Part of a small language model's weights: width 320, normalized queries and keys.
MLP neurons of a small language model. Each row is named by its layer, matrix (down: output weights) and neuron, and shows model dimensions 240-303. Each number is 200 + 20 x the weight over its row's rms, rounded and kept within 0 to 999. A neuron's up and down rows have the sign that makes its largest values positive.
A block is one neuron, or neurons of one layer that tend to fire together. Before each block is what it responds to, as a language model described it from the Wikipedia text at the highest values.

Responds to: Hyphens joining two parts of a compound (photon-assisted, Rutland-area, cold-working, pre-1967, RBU-6000), plus table cell pipes and score en dashes.
L4.down71,213,185,175,210,208,224,209,193,210,177,195,164,206,204,212,201,221,205,200,202,220,208,181,197,198,172,186,239,174,169,176,216,186,206,199,180,221,181,220,188,240,197,231,213,194,187,206,213,222,206,204,175,159,228,203,198,178,189,189,203,204,218,179,194
L4.down265,246,185,172,183,191,201,209,161,232,193,209,196,173,193,210,183,199,190,203,212,236,182,180,228,219,151,184,231,200,214,209,191,207,225,205,175,172,188,235,164,203,170,215,224,199,202,194,176,211,184,196,198,201,214,214,172,195,201,188,207,173,219,202,215
L4.down655,246,204,198,206,195,206,161,184,194,236,202,211,207,160,235,173,218,206,182,232,207,221,195,200,183,188,225,208,231,201,203,205,217,205,203,169,189,187,218,183,196,164,171,178,164,221,189,207,201,211,173,200,187,223,192,201,204,209,198,169,181,215,186,212
L4.down711,166,204,217,186,183,194,165,215,229,196,218,181,212,204,213,177,212,183,228,209,212,170,159,204,213,239,201,191,178,203,168,171,182,207,217,176,218,181,197,178,194,188,183,221,157,204,236,216,188,213,222,206,218,192,225,199,174,241,186,220,217,207,169,195

Responds to: Last digit piece of a multi-digit number, mostly in stats and election tables, such as 50|5 and 2,70|5, or the split 2|022 in years.
L3.down425,165,198,192,190,212,152,216,187,175,180,200,220,212,206,183,178,175,209,205,200,178,200,183,184,188,197,193,229,229,220,221,218,224,232,187,210,191,205,201,200,219,194,215,179,229,215,221,215,200,158,208,196,189,194,202,184,208,169,201,214,214,197,217,202

Responds to: Second word piece of a long word whose first piece looks like a function word (the|at|res, an|at|omy, the|or|etical); weaker on breaks after headings and table cells.
L5.down30,196,179,163,195,202,194,172,201,210,172,190,159,197,191,169,192,187,169,219,203,222,240,186,174,215,218,223,192,165,166,211,191,190,204,209,157,199,188,207,238,223,187,236,206,191,229,197,190,192,175,221,191,179,207,197,216,220,175,197,226,202,227,210,176
L5.down144,180,199,179,182,225,202,235,197,201,176,169,224,187,204,225,205,240,189,183,191,217,130,235,217,192,176,211,187,192,212,180,182,200,196,196,194,227,177,191,193,166,232,182,179,215,227,225,199,226,206,203,169,201,193,155,214,186,220,219,215,211,173,214,184
L5.down162,142,221,213,209,189,230,232,197,184,187,177,174,188,159,195,226,206,218,217,223,189,199,209,231,223,229,213,212,236,172,210,186,211,197,169,200,179,200,217,172,198,180,198,194,172,216,155,213,172,220,205,213,210,180,253,194,209,225,192,194,181,197,166,172
L5.down188,186,198,179,208,245,184,211,174,216,227,197,184,211,132,160,181,193,177,174,170,211,181,176,204,213,199,208,221,170,236,177,197,144,194,193,192,181,195,228,186,208,228,194,222,221,187,195,230,229,204,189,212,203,212,189,192,214,178,199,167,218,189,210,184
L5.down227,203,240,207,218,181,204,168,220,246,204,203,198,219,183,154,222,194,200,196,212,206,203,209,201,200,193,210,196,216,218,175,200,216,249,192,188,193,183,210,227,194,186,185,211,219,211,186,204,209,205,215,194,199,197,200,213,130,173,186,168,215,209,185,210
L5.down257,172,175,193,182,195,203,210,203,170,160,208,171,189,241,205,225,135,221,188,162,202,156,204,196,185,224,186,213,201,192,183,186,165,169,204,163,169,192,197,213,153,187,225,181,205,201,215,194,192,202,170,200,210,229,116,180,145,227,211,232,193,183,182,208
L5.down289,210,211,214,206,217,219,167,220,191,175,232,185,226,177,188,187,221,221,213,167,177,164,234,178,211,185,212,178,214,210,200,208,206,187,190,233,203,219,205,195,195,210,203,212,179,206,202,199,194,185,198,213,203,248,229,230,206,197,184,202,196,208,185,158
L5.down310,185,208,218,193,190,193,195,226,188,199,205,170,183,203,193,164,225,150,199,215,181,196,228,180,202,212,225,205,193,206,226,207,192,193,207,226,201,180,193,211,188,190,167,217,186,203,193,225,206,178,199,219,210,197,213,198,137,175,214,183,236,159,157,182
L5.down464,200,181,170,169,191,234,239,210,204,192,199,245,194,263,186,202,206,187,178,225,183,240,209,186,197,244,194,189,231,201,205,194,181,214,171,189,236,220,198,169,248,190,177,192,186,230,210,191,205,203,181,182,179,182,158,165,149,213,191,215,194,168,215,199
L5.down548,200,180,203,163,172,182,152,208,210,209,188,183,152,213,206,214,182,218,210,176,214,238,217,191,170,188,220,198,170,217,208,219,225,203,185,180,205,164,223,194,169,205,177,218,200,179,200,179,190,236,225,240,210,160,191,198,201,202,155,216,194,206,197,202
L5.down640,170,184,215,194,192,188,201,181,217,211,184,189,191,209,210,228,175,183,188,180,209,167,196,191,200,235,195,178,215,196,194,181,203,187,186,188,228,190,184,208,212,202,161,231,213,194,168,200,176,207,174,211,181,179,195,173,128,199,194,212,153,219,212,185
L5.down663,230,207,174,196,220,215,226,206,227,199,182,237,196,181,190,215,189,178,212,207,172,219,186,195,166,186,204,209,197,187,195,178,164,227,197,204,191,164,217,171,191,227,206,170,202,206,182,189,200,215,223,218,194,177,208,205,216,196,194,190,208,172,193,219
L5.down668,221,206,181,168,202,205,230,230,216,217,215,198,194,161,216,236,213,195,205,216,201,201,214,212,180,211,190,167,207,209,237,207,177,225,178,194,228,195,221,217,208,196,214,221,188,207,210,194,185,222,187,137,173,168,234,220,218,231,248,182,193,193,216,199
L5.down736,196,217,188,188,203,197,166,169,194,205,203,207,187,251,198,186,209,193,198,174,242,167,195,182,183,213,169,196,203,176,189,176,204,211,197,224,172,169,236,223,185,213,192,198,204,191,228,193,195,200,185,189,189,182,183,190,162,245,206,172,189,155,240,198
L5.down782,196,201,169,211,209,246,187,223,220,205,176,195,217,178,219,179,222,226,188,196,188,201,178,224,200,177,211,192,200,203,179,178,191,193,156,225,184,229,248,226,197,229,199,203,196,242,195,210,193,218,196,201,206,248,207,210,169,227,195,205,191,227,161,215
L5.down789,217,211,186,189,183,230,172,179,191,215,244,218,213,180,190,192,202,237,199,183,199,220,192,236,183,184,188,182,208,179,201,191,165,189,184,185,219,194,203,193,254,176,194,216,229,203,163,184,175,190,211,175,181,212,210,186,209,197,196,183,216,219,220,176

Responds to: Middle pieces of longer words split into subword tokens, mostly right after an opening piece like "an", e.g. an-est-hetic, An-ast-asia, an-th-ropology.
L3.down380,193,179,164,202,229,226,211,202,192,198,186,204,195,192,209,172,199,200,211,205,152,190,205,202,212,173,191,164,230,191,196,198,194,226,229,224,212,209,237,216,207,239,198,195,218,200,194,175,235,199,218,156,159,166,209,158,159,200,196,184,231,220,258,191

Responds to: Pipe separators and cell tokens in the header row of Wikipedia markdown tables, especially the closing pipe, as in | No. |, | Party | Candidate |, | Title | Details |.
L4.down215,184,191,213,217,194,197,190,217,181,198,220,186,194,194,218,200,182,205,218,230,215,191,222,198,215,200,199,203,181,178,164,203,187,204,208,194,189,186,157,186,204,213,193,238,231,169,205,226,211,191,172,210,199,179,236,191,182,200,193,196,190,239,186,182
L4.down333,188,190,202,190,183,220,207,218,184,216,209,189,190,258,190,183,191,182,194,212,188,206,227,182,221,207,175,213,167,203,191,226,196,200,188,194,178,173,192,207,193,170,198,221,201,222,225,206,187,220,166,208,200,188,187,182,197,185,171,195,187,204,175,194
L4.down552,187,210,216,213,194,187,215,176,218,194,195,177,179,199,195,173,225,166,205,174,219,166,239,202,211,193,150,190,217,185,161,188,179,234,217,181,205,176,173,173,164,203,189,198,215,184,197,217,209,219,181,175,190,192,216,214,198,215,180,182,195,225,196,211
L4.down775,183,188,165,209,194,186,175,199,181,176,213,208,202,215,215,207,183,195,181,228,175,177,225,218,199,176,222,209,198,178,176,200,206,198,185,199,217,228,180,177,168,195,186,199,215,205,251,168,202,201,220,215,202,213,219,227,231,195,202,188,196,211,207,181

Responds to: Fires on separators between digits in statistics tables and scores, mostly table bars after a 0, plus en dashes and colons, as in 1–1 and 12:40.
L5.down55,223,216,177,204,214,225,227,211,176,221,220,180,199,143,194,224,207,173,194,206,217,163,224,183,213,202,191,200,184,245,202,207,179,181,203,187,188,195,214,168,188,226,216,186,233,188,186,213,191,216,196,202,182,146,236,204,192,224,175,238,181,181,186,181
L5.down77,200,187,187,196,208,215,167,271,186,174,195,208,194,107,203,220,215,165,208,182,206,207,178,195,213,202,195,205,186,192,186,196,219,215,165,173,198,182,227,199,211,207,219,183,192,227,206,224,198,215,193,204,201,191,203,203,247,207,185,204,209,226,179,187
L5.down103,215,231,234,220,229,209,246,207,216,194,176,217,185,105,214,184,229,156,189,235,189,195,177,207,192,177,228,218,225,205,179,214,200,214,188,173,201,209,167,219,209,224,228,197,212,210,230,171,209,202,204,199,193,172,229,210,211,192,175,202,171,214,164,198
L5.down118,217,207,224,231,189,173,225,205,207,181,208,207,228,177,214,171,209,204,202,199,205,247,202,201,214,198,207,199,205,211,222,205,193,240,174,199,180,190,200,209,215,210,171,200,201,200,189,230,202,195,197,250,202,216,245,218,213,185,197,181,238,190,197,211
L5.down127,191,186,192,200,194,170,185,199,197,186,192,190,200,241,226,213,209,209,192,198,181,252,208,201,188,190,199,192,221,186,203,218,191,174,174,185,198,176,254,180,182,195,225,182,226,185,177,188,213,200,188,225,216,206,176,192,171,199,188,171,224,225,226,200
L5.down157,178,154,236,202,245,150,207,217,176,212,202,226,195,201,184,176,200,178,220,201,197,216,186,168,196,194,186,223,228,190,232,241,173,203,214,241,190,205,227,203,232,168,194,202,208,205,188,249,198,158,224,196,219,192,195,201,191,207,191,164,167,216,196,187
L5.down368,185,182,186,205,221,183,198,219,195,190,214,247,183,187,191,227,184,183,204,197,195,232,217,199,230,231,221,197,252,162,169,180,204,200,216,238,221,197,180,204,228,181,218,209,170,210,185,231,218,202,191,182,197,194,197,188,238,212,201,180,205,204,183,214
L5.down408,243,212,200,210,199,196,191,198,209,214,178,180,170,263,169,206,164,191,201,223,180,220,201,224,194,183,198,222,177,232,197,258,198,167,199,175,173,176,208,182,211,223,218,174,234,183,200,223,203,197,239,184,181,224,164,235,209,180,219,207,212,178,199,212
L5.down420,206,177,194,196,219,202,203,137,175,209,200,197,221,209,198,212,195,215,207,186,178,180,193,201,191,227,168,197,249,214,180,227,202,200,206,205,217,182,197,195,220,213,186,201,165,179,204,162,199,200,237,204,198,210,217,210,195,172,141,153,204,177,220,204
L5.down446,234,172,196,224,174,173,212,226,198,182,229,212,204,188,243,217,174,219,219,174,208,210,235,221,195,165,222,174,193,201,178,180,198,216,194,208,183,209,226,249,228,190,235,190,181,184,192,182,224,214,202,184,203,205,224,170,225,222,203,182,205,191,212,201
L5.down459,213,202,195,166,225,192,214,227,190,200,191,174,220,186,182,246,195,190,203,184,194,188,196,168,204,211,191,168,217,189,183,209,170,207,182,192,207,209,198,211,221,185,211,218,166,231,243,183,177,241,203,224,205,205,200,218,175,215,206,196,156,227,209,209
L5.down547,185,183,239,206,186,196,224,229,191,211,192,211,167,147,188,186,163,207,224,211,176,191,225,200,216,194,172,191,234,228,206,215,204,191,229,177,176,194,204,171,223,199,178,212,186,197,211,229,209,200,203,179,188,215,176,145,236,204,211,197,219,190,227,220
L5.down609,181,179,194,162,175,205,177,216,213,205,192,213,183,259,198,218,202,195,184,181,212,226,216,198,201,228,186,191,208,190,202,222,182,189,231,199,187,170,192,194,231,180,188,195,221,177,239,193,192,173,214,211,224,204,186,205,150,189,203,198,195,207,205,212
L5.down611,190,211,218,234,200,189,191,200,193,195,188,220,216,233,199,185,195,207,171,208,165,206,209,238,238,228,188,182,198,230,177,197,171,242,215,205,183,235,205,230,213,203,187,187,226,196,180,212,192,199,186,223,188,184,191,163,144,208,217,175,208,197,222,194
L5.down635,224,174,211,192,200,202,190,206,204,212,211,202,181,253,204,191,182,207,180,200,202,169,208,201,171,171,232,202,177,191,226,235,209,175,256,235,210,196,217,197,204,195,200,203,234,182,205,202,193,188,181,216,214,207,162,173,190,180,217,178,210,182,211,219
L5.down791,214,206,212,192,202,199,207,233,188,177,232,239,229,142,211,194,210,211,191,189,212,186,209,206,180,166,178,231,168,210,216,213,218,161,192,225,205,214,162,171,210,177,185,188,167,185,224,193,228,218,203,222,179,204,224,204,191,226,204,214,223,154,208,191

Responds to: Opening pipe and first cells of a wiki table's header row right after a section heading, such as "| County", "| No.", "| Candidate"; also odd mid-word fragments.
L5.down22,193,202,200,193,194,161,187,227,229,192,172,204,190,246,181,222,214,176,158,175,209,206,192,217,217,209,200,210,205,206,197,156,193,235,220,232,188,190,205,222,209,205,216,186,208,187,199,220,230,207,154,244,192,226,163,205,240,209,197,200,193,190,203,217
L5.down62,205,181,200,213,212,181,204,200,179,194,215,215,181,264,209,177,199,189,224,170,189,233,194,199,185,215,185,202,178,180,193,195,194,220,175,183,175,201,209,195,187,202,203,209,192,161,162,182,191,161,214,191,212,180,196,208,178,169,203,199,225,178,190,211
L5.down149,183,195,178,233,198,214,210,207,209,205,177,216,210,224,195,196,199,240,165,199,187,215,173,192,207,202,247,221,176,190,202,152,178,220,196,157,196,226,226,229,219,213,198,219,218,198,174,190,247,177,236,238,208,199,202,214,233,207,228,167,221,192,212,189
L5.down161,206,188,218,194,200,209,192,209,205,230,199,191,210,171,196,191,231,182,208,219,188,204,217,189,207,220,202,197,202,239,199,199,237,201,214,159,216,217,162,191,199,199,179,200,181,231,152,177,175,215,185,186,196,192,208,202,240,223,166,214,210,192,203,167
L5.down167,182,208,206,224,200,201,184,201,176,256,212,170,178,209,189,178,173,219,194,183,196,186,193,194,213,194,199,191,193,203,203,199,192,213,186,217,162,212,211,240,174,237,190,178,218,202,211,192,216,233,182,194,168,182,174,214,210,200,220,191,181,170,215,229
L5.down261,234,222,237,162,174,214,226,208,210,206,206,210,205,152,190,211,172,200,214,191,211,184,196,230,200,218,221,187,184,199,218,179,204,187,210,209,226,203,154,185,196,202,222,195,200,194,159,180,232,196,206,226,197,172,214,214,203,223,210,200,240,166,226,182
L5.down312,240,174,211,216,235,207,195,179,199,221,175,205,236,251,216,217,224,217,196,206,191,199,205,189,196,238,187,178,193,174,157,213,207,198,205,187,171,204,188,199,161,191,213,185,190,211,207,204,205,222,164,199,218,194,187,192,191,196,202,171,187,192,157,195
L5.down330,207,194,216,201,225,201,200,210,175,217,211,226,183,138,213,178,188,179,198,166,197,224,225,209,170,200,182,245,196,195,208,216,191,196,214,194,171,196,228,182,162,219,205,213,201,180,215,178,210,223,196,182,197,184,220,232,223,188,194,206,207,225,193,168
L5.down371,190,200,191,205,192,183,203,218,187,198,212,161,212,228,216,206,169,206,183,162,213,179,245,180,202,205,213,210,215,175,193,173,190,192,182,260,196,222,171,212,158,198,204,178,239,184,178,199,210,171,181,193,199,183,193,188,199,184,175,212,251,159,215,171
L5.down480,176,160,164,153,242,215,180,213,217,210,200,218,171,184,169,233,178,191,205,181,208,191,215,220,187,179,222,209,188,202,213,197,186,191,214,175,210,229,205,172,204,232,184,194,198,182,150,227,196,223,202,199,205,202,200,189,213,194,182,182,208,195,240,182
L5.down628,177,193,199,207,178,228,210,198,184,214,205,203,198,270,263,197,192,159,207,192,190,214,220,221,222,204,223,214,209,193,202,160,202,203,213,237,195,176,208,188,192,193,182,198,243,162,210,198,206,214,210,215,153,198,193,182,204,202,198,241,180,206,207,190
L5.down680,196,177,188,208,220,220,186,178,188,235,212,217,246,179,208,192,219,207,171,184,214,208,213,239,168,224,219,192,192,233,185,218,171,182,217,205,219,173,203,184,167,205,211,180,181,178,205,185,189,183,171,216,216,202,238,219,191,204,212,208,210,189,219,176
L5.down688,179,202,207,213,189,171,188,195,193,207,185,217,167,201,210,191,203,174,204,234,191,194,214,227,196,227,236,189,218,196,188,205,200,199,230,205,212,187,203,191,215,188,171,195,213,171,190,196,218,221,176,201,224,170,208,218,200,183,205,169,182,195,179,190
L5.down711,211,190,199,186,217,266,185,206,167,220,216,207,199,209,227,202,216,226,201,239,230,207,213,209,197,178,219,188,177,207,178,187,223,229,172,196,199,210,161,226,193,196,235,187,216,217,220,213,206,205,197,206,176,167,230,214,204,223,246,245,194,236,187,198
L5.down784,188,188,208,184,195,157,179,200,223,217,211,193,187,177,207,209,186,198,176,190,209,216,230,208,183,194,190,222,184,171,175,194,200,195,206,144,216,191,207,183,183,172,218,198,209,193,200,186,202,209,182,199,178,167,192,196,179,197,211,218,224,226,228,196
L5.down785,210,178,225,195,218,196,208,201,172,212,207,177,168,215,183,219,199,207,201,168,215,199,205,174,212,242,220,212,207,181,199,166,168,202,167,193,203,199,187,181,178,169,203,188,188,182,181,196,171,229,208,167,183,221,219,169,171,206,231,175,199,195,194,203

Responds to: Last digit chunk of long numbers, usually after a thousands comma, such as vote counts, populations and sales (13,6-29, 6,7-49), plus table cell separators after them.
L4.down191,192,189,192,220,210,197,194,165,184,194,179,197,189,225,188,207,174,219,212,225,158,190,194,205,206,181,202,230,192,202,214,195,202,206,215,244,185,207,146,190,230,203,193,235,205,203,189,215,222,170,164,191,189,233,193,184,179,174,213,171,160,218,187,227
L4.down192,173,178,195,193,204,183,220,191,240,180,207,218,202,153,203,179,211,207,180,205,193,215,171,184,189,256,167,216,219,185,227,199,212,212,196,221,180,206,204,161,200,208,187,213,176,174,183,188,205,213,195,200,213,185,213,183,185,210,208,190,206,152,237,203
L4.down320,153,173,200,183,202,187,218,239,187,193,227,211,189,229,185,178,189,215,209,199,168,178,193,180,177,234,211,215,209,200,187,206,212,213,210,179,211,194,196,191,219,198,204,218,205,177,198,189,201,195,200,165,209,204,217,184,206,195,187,212,210,174,208,246
L4.down729,194,186,218,194,199,193,195,174,170,213,238,214,208,238,195,228,185,218,198,207,200,157,212,206,182,209,198,199,215,250,219,197,224,197,190,195,198,206,202,198,224,217,196,174,183,178,192,203,217,204,195,207,191,203,200,195,225,189,232,184,175,211,207,208

Responds to: Short syllable pieces inside a longer word, often right after a capital or lowercase P, such as p-os-itive, P-ens-ions, In-ter-state.
L4.down33,180,211,211,187,186,189,208,214,174,215,231,164,204,238,210,179,186,222,216,184,184,192,224,201,200,181,185,221,203,182,211,232,246,188,180,186,162,201,224,190,212,176,212,224,210,203,196,198,211,237,188,183,223,221,199,189,180,196,219,226,199,198,201,222
L4.down236,189,165,187,236,211,240,210,202,200,205,190,223,193,239,185,233,200,195,233,200,187,183,220,226,214,204,198,223,190,222,167,200,226,207,192,180,210,213,190,244,194,180,212,178,238,208,161,204,185,221,217,220,184,187,210,187,180,176,191,173,188,193,208,193
L4.down403,161,178,158,201,211,184,188,201,222,255,192,233,239,181,187,222,211,204,202,182,220,154,213,185,213,208,207,202,150,206,217,205,204,207,188,193,171,215,206,196,178,202,181,239,217,212,214,201,183,226,201,225,205,164,195,200,203,227,190,204,196,222,185,172
L4.down752,204,219,232,195,176,220,229,205,222,176,161,237,228,175,231,178,199,184,199,219,198,213,226,211,222,197,209,215,206,192,202,191,176,197,236,196,186,191,197,187,203,204,257,185,211,222,230,255,180,184,205,186,198,219,201,211,195,209,188,194,209,194,219,184

Responds to: Mainly the " | " separator between numbers in wiki stat tables (football appearances, league standings, votes); weaker on mid-word name pieces like Th, ing, K.
L3.down470,203,240,228,208,196,210,174,176,221,230,214,246,205,204,192,224,188,209,214,158,179,214,209,209,190,190,218,195,168,196,214,195,195,198,202,161,216,212,195,222,219,173,236,210,199,197,187,190,178,197,208,215,205,169,185,200,166,178,230,218,244,171,216,149

Responds to: Fractional digits right after a decimal point, mostly in tables of stats, votes and percentages (23.1, 59.3, 12.49); weaker on mid-word pieces like O'Farrell, typhoon.
L5.down20,210,200,185,203,220,174,171,193,197,230,195,173,214,219,209,211,229,186,208,205,203,206,221,176,214,181,215,229,167,209,166,199,215,168,231,177,242,171,208,185,204,187,165,195,162,188,199,239,217,220,193,200,226,200,228,208,207,214,221,216,196,243,187,194
L5.down27,181,244,191,232,163,192,171,245,220,188,187,211,221,210,188,208,222,219,204,223,205,185,211,232,196,207,177,202,220,237,192,188,183,208,167,164,191,185,210,212,176,229,213,191,224,206,184,190,220,212,226,178,204,237,207,206,167,202,208,223,188,194,187,196
L5.down28,214,163,191,203,187,202,240,167,195,187,214,161,194,188,231,175,176,187,186,226,177,190,178,198,197,220,201,210,203,191,212,177,175,183,190,199,179,189,221,221,195,223,187,220,201,168,197,192,202,204,213,201,225,208,185,195,255,170,204,225,235,196,240,195
L5.down39,223,180,243,242,183,239,207,196,210,199,229,202,199,172,219,184,250,199,202,204,243,185,192,212,201,195,196,165,204,194,215,235,223,230,218,187,194,205,157,160,196,185,208,148,219,202,166,218,186,196,236,216,202,195,214,190,215,185,179,194,210,207,169,186
L5.down71,210,172,198,222,190,172,196,204,210,209,214,194,175,207,196,233,205,213,190,187,206,181,217,223,191,179,213,185,217,228,197,223,203,215,204,158,187,194,228,191,216,190,192,217,184,219,204,207,204,156,170,175,187,198,207,210,207,200,191,180,193,173,201,180
L5.down171,205,213,222,207,200,197,214,229,187,203,194,201,185,223,215,227,183,245,191,211,168,224,241,201,223,185,209,181,206,191,175,198,163,188,189,191,185,158,254,169,232,185,193,209,192,163,187,182,216,201,188,197,209,200,204,195,178,199,203,165,191,179,211,205
L5.down176,191,238,255,191,210,176,187,186,204,177,201,170,202,209,219,165,188,230,220,207,165,210,157,189,193,190,189,201,187,189,218,159,222,216,214,216,220,200,183,182,183,209,208,217,197,221,190,179,199,179,190,175,202,197,143,172,192,182,216,199,214,180,192,188
L5.down205,206,229,178,230,213,173,195,198,178,232,219,209,216,210,190,214,246,187,173,226,176,194,217,240,202,196,195,207,175,228,184,189,164,199,178,210,190,197,202,190,216,211,207,237,201,183,218,184,197,173,192,225,200,203,203,219,224,240,197,197,229,187,211,196
L5.down224,171,190,192,207,197,182,222,224,185,205,217,211,175,210,204,223,210,198,188,152,180,173,198,210,206,219,170,260,217,209,203,167,138,214,209,212,168,194,196,189,206,201,220,210,188,200,188,232,187,181,211,189,189,226,193,197,159,175,195,204,206,176,229,185
L5.down235,208,196,175,168,136,179,179,152,201,206,195,210,201,190,224,194,199,209,190,201,209,167,206,242,220,205,197,212,206,197,214,194,200,195,236,204,213,195,229,218,233,207,223,198,231,218,220,186,223,184,198,202,225,198,208,198,219,182,191,203,210,192,199,207
L5.down321,240,175,206,208,205,201,188,202,199,212,205,187,162,176,238,212,199,214,190,199,243,187,202,230,195,206,195,203,224,226,241,194,215,201,193,217,188,203,192,214,193,198,180,189,208,218,200,209,189,213,200,161,220,181,189,193,216,197,207,178,224,215,188,175
L5.down326,207,199,201,213,182,194,194,196,205,208,200,204,169,197,187,216,185,226,220,187,197,209,189,223,196,189,216,228,239,194,217,220,189,208,188,188,200,156,236,150,228,206,213,184,224,181,160,204,245,207,220,201,209,200,203,192,158,186,191,226,186,194,229,187
L5.down554,179,193,187,223,208,185,214,228,192,201,184,221,188,190,189,183,214,186,216,189,179,218,195,207,222,200,173,237,204,195,192,206,193,212,193,183,231,189,189,217,153,170,210,205,214,210,170,205,217,201,206,209,199,187,215,217,186,200,195,215,145,215,185,185
L5.down674,195,204,244,219,197,218,186,223,227,191,209,235,201,233,195,185,191,176,216,203,217,200,183,215,197,211,150,188,231,223,197,231,192,213,190,200,179,195,169,179,198,216,212,218,177,234,184,173,180,161,223,174,193,191,185,206,208,203,205,214,208,199,157,202
L5.down696,234,208,227,235,198,197,174,222,197,216,200,157,200,276,184,172,184,219,195,231,186,186,182,177,200,192,165,230,195,211,234,169,184,215,200,229,207,196,202,199,155,209,193,207,181,195,159,207,213,200,192,194,220,178,191,200,225,232,188,182,185,169,197,206
L5.down720,168,176,225,208,214,180,193,178,221,200,205,178,190,174,193,194,234,214,226,195,202,160,194,210,187,149,218,187,202,184,192,207,190,212,220,232,197,231,186,241,221,189,197,219,209,206,157,194,186,211,211,167,169,221,173,216,178,191,205,163,210,192,195,209